{"norm_eps": 1e-06, "rope_base": 10000.0, "tie_embeddings": true, "beta2": 0.98, "warmup_steps": 207}
MLP neurons of a small language model. Each row is named by its layer, matrix (up: input weights) and neuron, and shows model dimensions 32-127. Each number is 128 + 32 x the weight over its row's rms, rounded and kept within 0 to 255. Numbers have three digits each.
Before each neuron's rows, "fires on" lists the tokens most often at its 100 highest values on Wikipedia text that the model never trained on.

fires on: " season", "e", "st", "a", "ach"
L3.up147:090131107095149107112169152156155104135092097148203160179173099150121167059079140153104113126100168128185138145201203119111122172087095114125157119098149121152188181135096160133161111154117155139178024133082157123142110115129124122114115214091129150095116082163157128091089129100126179096

fires on: " and", " or", ";"
L11.up602:090118053182159155112113107099144175123122125143116111138153106130130101134148119086140125075125083104099161173161160139145201151138149208117189127052127114170136158152215139091112097135137124168191150032154180170135092152146116110121122174085145151127174120121109125173117093134126111087

fires on: " pro", "s", " Pro", " club", "ant", " con"
L20.up135:108151104123168108153115118072161119141124189158094147146165150182182139108090077096144158123167127136116109098149149170167088132105137132117180173070103130030091124097129105175084144066091123135141126123150153085129141097135129071150077129089152124156138087145204104137130158184168074122

fires on: "or", "s", "z", "g", "te"
L5.up360:112159138137109111084127168083144091156101157169066186084102126140159121075153113084147155134151108153150186172151173163144164184095090155111122135092117131083134106138134117095199151117052183139140131140138132093109189189150154130142097127194064122092179062169131118118177079160071132095

fires on: "ur", "li", "b", "a", "har"
L10.up16:127107073174139110141114138167149086113103168157100158170141106144158101043152137086100122127092125159082130161136116104197161159146127084127178155097124134084108161180120119125106144092112178122144143214160118149122121118132086130043127100107113141129155102099124117177138110134052160153

fires on: "the", "my", "fa", "ma", "ual", "ter"
L3.up215:113121107145156169106149152173161136108100128108118130187164126159168094122103163072105111096118175176115146092156119164109124075101074134169214164106098085124101144178133071118132125139108146076103167156125152161100103155172133123067130080094090127129178185111052132153188119151056126095

fires on: "cc", " de", " in", " di", "mp", " ch"
L23.up139:150166108097112098109152141167147154136103163186131106193110096157086111155141088093132068136082153105120132190128110155133062152099205135069103085124091111120093106123144131103134102151177135135142079147130101082193151154121133150153116152122112089142115091116150043166088143198164135122

fires on: "s", "end", "06", "mb"
L10.up170:178179110147111105139154119170171112155143173152108159140105089138168133131127108132123130110132167083107131105118101175160121079113088111233153102129147149052115162067112157135160081158122170109145139067105150159144125172170151135117152156163129134086098160186135135143134207109072137128

fires on: ","
L20.up187:096131116187132104160131078080112093153203146120156140106170095105167157133089051102153102121128112141103103199104185108176150057135106073112194096153072161146122160106160119084066153166120113174124162125138108129169132150163144166100167108098139133101174173087189107163141141204123138117

fires on: "et", "ary", "ed", "re", "is", "gue"
L3.up15:124120134129197034129171102131159112125139155081196123128161111134187128165126171118166132150148106071169144119192161113155182136115157097115167101133140130158161136163154160142123102170163088139130082179133168076155155149120165173165149111133117178113108075094120149135118062111109127097

fires on: "s", "p", "b", "ol", "li"
L8.up96:100093065081149156103141105124125083105082081140093125141130090144126137046111149140151116163058128144126112131135115177217106163122114115160135145107132140027111173143094153159114115141086118171106077120187163176107124091110111139136137168125118146117123081111072121114089147179136123125

fires on: " |"
L20.up65:134182080168133073101088111107127140091120111149160092167115148152064112080112126089118095130063094076153152138106150095099104165070123152180112169106116175135105092137107115114153101110175128110114130155110119080157149159181152209122126173145115142099132174123127106137163155041127197089

fires on: "u", "na", "ma", "ti", "va", "bu"
L3.up619:107123110095126173084134199135155129164157166191134124127064141158122125131094115099168117026142093096117083118124102071115123201122168103099179112020163157143125093154121137147101141095128139147158096152149108075130193199194127184151134159103127078117140171113147146129087143129054113097

fires on: "s", " that", " It", "y", " which", "-"
L17.up690:079105111076112113129095127169114150118196150167141124157124143148159112131115093156114086130107080188189071101110181124101086123103135158136121148107138069115067142106104069094092156123115159105112070073089116060147098145176097154081080110144142121122134128150078128207096185161175079075

fires on: " f", "F", "f", " F"
L18.up167:108103107094143095130129083132138062115154170086140152146116129139121144073152096121104112123159163148143177139201120168157120161124169172104099122106147144046168116102100154186080126126114155094116159138120127107101141150163113105112122084081104193087164109102097159149069107180075120073

fires on: " a", "a", " re", "e", "A", " m"
L18.up494:093087080105228103131163131123161088093098111098150083135124149192129118120101074088147103085139166179163124140126112112114158128134084121161111160119139107153125153098130160125135080153152146096152051139085137085119105131131183124125100156147120101095106198160165179120107096160120140103

fires on: "S", "A", "-", "ian", "g", "ish"
L16.up758:100124173133143115123181156098132156108105177145137061147105160189126090113114108088119165207118169181142115125144140139119067179114100105086100131125156126110165165111168130201128122127123154143106063175127129160111198154115083164136095147183067125048185170132118141115128103117114104138

fires on: "re", "li", ":", "en", "est", "t"
L10.up697:106105084159128132098134165133154113070110143106151132140128127177164101150135113125151094172062148163149143124104135098148152097095120113185098143122156159122169155170097122118165108081094088106219167147147159127090115182141101103090120144174105191149108154092103123147119130090164139082

fires on: "t", " August", " November", "dge", " 2021", " September"
L5.up729:082133134130138130152156163131142101160121082113148127117163092113138142149144111104116152196049137185117126121137103079129195174071118091109148188085167167086130111147125124143169128127155140116130151133165097156131151135185104099119105150075135145164123144138084138139110080103084198074

fires on: "in", "en", "ing", "ed", "s", "ze"
L10.up56:146161130090200127152121127139160154051126186094160103075146126136183136054129170156197098075087134146209118151124142111171114106158055127181123123045112132087131134116102122094181089160136135163143143150144092122172145173093078131098186129165053190173153152122135178142155183121121101099

fires on: ".", "-", "ed", "ent", "ing", "ong"
L16.up20:155080158147139080117170124138140140074101147130138073184084091181128089119098139078160126081075158156076117180104144125189129167123065143131080096051104131131134139081103118118140073155112131167113126186106134108136179099080113190107152133097072112139128178138123171190122117190106098118

fires on: "-", "ic", " ch", "y", "\n", "tic"
L23.up344:143114127062145084083130128110099173170198121138167128163184137151110121097159161090136122125059145150149071127155141147112157134104130184133126079156081141135077201144111084132101151131177145086129136152125153126138103116160140195095102144143127132117129114118116096176057083136094100077

fires on: " was", "ed", "e", "ing", ".", " did"
L17.up763:165180120126127143075131130136123096093113132133208135127138087129112136106133138160198131089102051168156134102188175077170069150143114120158142119092111182147069079170115159103115146114136135154145129165137095171157161175114126122103159135122076126099150170165140153171143081132087184115

fires on: ",", " ", " 3"
L23.up440:105120081070097157193136137075104099155207142141129082147095124101191118101078084108126133164100085166109153068130139115122097140117103066123109132110091117117141148075105080122067129142086151152153142160122122174143127183112077166123147145114115147104135147113178063126147166105170124120

fires on: "ate", "s", " Year", "re", "ze", "00"
L8.up635:124073146088178159108205148138114129093078139173148125083125125127134143124155100151139171071135118127169167143127131104191160121093082111176126110087137116112063154141126140098183189167125183133160164130149094112171150160132062151149153132120087145116110144118137139182095156119124152161

fires on: " =", "rect", "bit", " use", ";", "le"
L10.up312:103109085087154149099115107133133125130126144181103153168152081095148148098095187091136154103127114074109104122136111163151126168093152130135107186064108116139142182184169090106139112195140153118196135140089153115108119119168137082085144161096122198159167095096111107149107122120121110057

fires on: " re", " con", " pro", " Pro"
L23.up687:168188134170181111120110141171152115127130168165159058151121160177142131146089078134161156126090166128141093144099144082100097127090132117134211147104094130109079131106189114076121113119110124136134134068116100034155140074150150086104070136121168112068113098135097107107132129161109110152

fires on: "ha", "A", "a", " one", "ac", "bo"
L3.up679:142127063148180130137105123097142140072158133101101136137133138153138103142165063083135069100113137134127117126097096143127174125165176092122123136112121112115146110170147116161155096103160119114111149150133101112149112121140169113161147132144100083084125119142119158066071077155151171088

fires on: "x", "s", "les", "a", "ation", "l"
L3.up419:135132135192088083084167125140135098089098163127094126142134165101147115094128147095089069127127096117164129141143141175136155119139118089098106073178166190157102106145174109161154133125184137173177101068172125152130195156124135142113091120165083128098156114143122153105119120141110107116

fires on: "u", "ho", "ir", "y", "it"
L17.up22:121059147125142156144169125125137136096107136114111146144102165172151129085100099106139184035109159085152119117157144133103170151123095052160170106154107130115143139136132124144101177108125128129149152069127166151158143130152153104098155170144109154159091160078161163137123145108151083083

fires on: "ian", "–", "4", "mb", "–1", "-"
L3.up755:069117116161181143163134215136116194163174127159125044210101115105132090095150121097113135168167139147134097099170131175147131128078100092073097126181150114112138136140154161168148106091127155155077098120172103190118116182120156093105124089158106115089173144101063152111123176130178133084

fires on: "st", "l", "x", "at", "am", "ven"
L3.up729:095107104136102141103179161173159072128106158090178116140130111115115079129136119121154019126087104093169133129217102127104163092163135084137115077107142155155202144151098126135164183204170153142142164053134121080135120151106142131097151171200149140128161117096097175187082196121117122118

fires on: ",", ";"
L20.up752:144110082156159107127138132069129106133152159157168129125140079091123149079072092110135125094131159167150154145123123080168196132141120078158147085081083098147105131168147132098190130168161157179163144128134144169144065122109049101081158125162167180114106133144144141174161105151165102084

fires on: " |", " f", "==", " F", "s"
L18.up6:117110124062096114143138150164144123086137132134138093170065069204088124097161118137132044113134180124204126151168093144153120143096133109120123127075126150082126116159148079125107121145119164094149143127125149092138178051196156096120170145108113133083158127131054116163154124120058175129

fires on: "at", "st", "ine", "it", "m", ","
L4.up297:135164105110158096146146144151161162135162134136194115158077130138181078112082099106124088115135101147123116135194133142108133139070078136143148145078119147154161120192079111114118131150199123104099187146148122180111098082155167133070136129174158114149124086128119164131146103087173130118

fires on: "hi", "ha", "or", "ho", " National", "y"
L18.up640:122078147062154112126158138171107128116137106144133095147172136100133122102115125114160157083115137075156137160111171213173114152086088146134155151162102169140157139102085122103137159122146162129149128151166118158159171132120143151093140173081136138157086143131136173106122146129210127121

fires on: "la", "der", "ed", "and", "ack"
L3.up508:069115048119158103160161139082141133121126101151069135158139139124111137123133125069187120116135125120210117061155104154070154167178132090083203143089080126112117094119104141121182061115114113138153117160118169146120165152113128097129125167109101102117154092111160082130061069107105137126

fires on: "'", " In", " in", "In", ","
L23.up569:127144139109133129048138073127097173141162094152136168079146073117162117147146120139138145148082177129111100202134180108113091099126105120127217143102092134132133126110147138099079201137121120127213133148133103119154142117147148108122149127114099162154183137135092164166153147098117136073

fires on: " co", " h", " He", "th", " and", "tra"
L20.up33:050089153180158139086096139165113174049089082169162140118101180158111116126152067097172087092102128149108136190129134122085134149137144178198187152062096126128073152117125149141119099137131148135149103100157124140130154115168096135099181179090081096114123144090127132140084106137108179149

fires on: "ed", "or"
L4.up441:103099108082171134094184168092148138098119156140102128153097130152098140146156180129198122094118114141198197118116107165159153137187112113082174126101110105132126127097167154077146156146088155123107175107145176134120147143142142138118112143194067210062175082139184136145151087104152117156

fires on: " and", " /", " |", ":", "y"
L20.up0:100143063122162157103142156083158141145125056134111126165126089169151093156118117000155097113153090087131185164169123107139188103089147175097109082010083110146169084125106131110150109131135138167149155144130154125159099145157074105122141201122114077176148133120087117114169139150153147082

fires on: " con", " 2", " |", "on"
L17.up236:180155112168098133115112144136148098131118151148128109082111142119139067133097079081149103094098129106147154141099135138070116171113132106121122158043111113132050155102067128080123127089107140160146093171089139101133156242143132144107124077127103090083157111146133107129166118083158156038

fires on: "s", "y", " also", "ten", "ly"
L16.up617:148100113120146124108115092122152111100099111187123116153155146187117158132148097071104124091141134160160115101125175162152117165129146163156156134153120155094109090119119098123160127092136117143143118093095210171156080118122106136133120140143103088102190169165127082181122103126146138115

fires on: "en", "lo", " Bar", "mo", "li", "p"
L12.up540:082079045098138130104075144151142142149089097132192134123150125101166092083158141146176060136126142146132158123110166098191138136128123110166185211088097212117170198153138095099174112151147140147122185127118148129101123145147096112099150113172091198109119166139090131123105108122148101121

fires on: "s", "es", " imp", " only", "t", "ly"
L16.up761:141097123126190107154099122118144117099133129148216143071151142192141145131175164091189175134122073110138091152104129115111092130099143130193146112173143165105138059081125086100161141097105121124095052097055171198134108144135130118115119124083143155079102132163123144152132134080081134173

fires on: " b", " B", " dis", "or", " Ho"
L23.up44:100104106106153111142138124066102154135086107126133130131121125167128127137186128130187141043120115144090166177121156153143163070124095125142153104142086141105153146075167149105100177112121148093121118112114129127138144103193109131065146094167110161148118124126105156138215121153213078174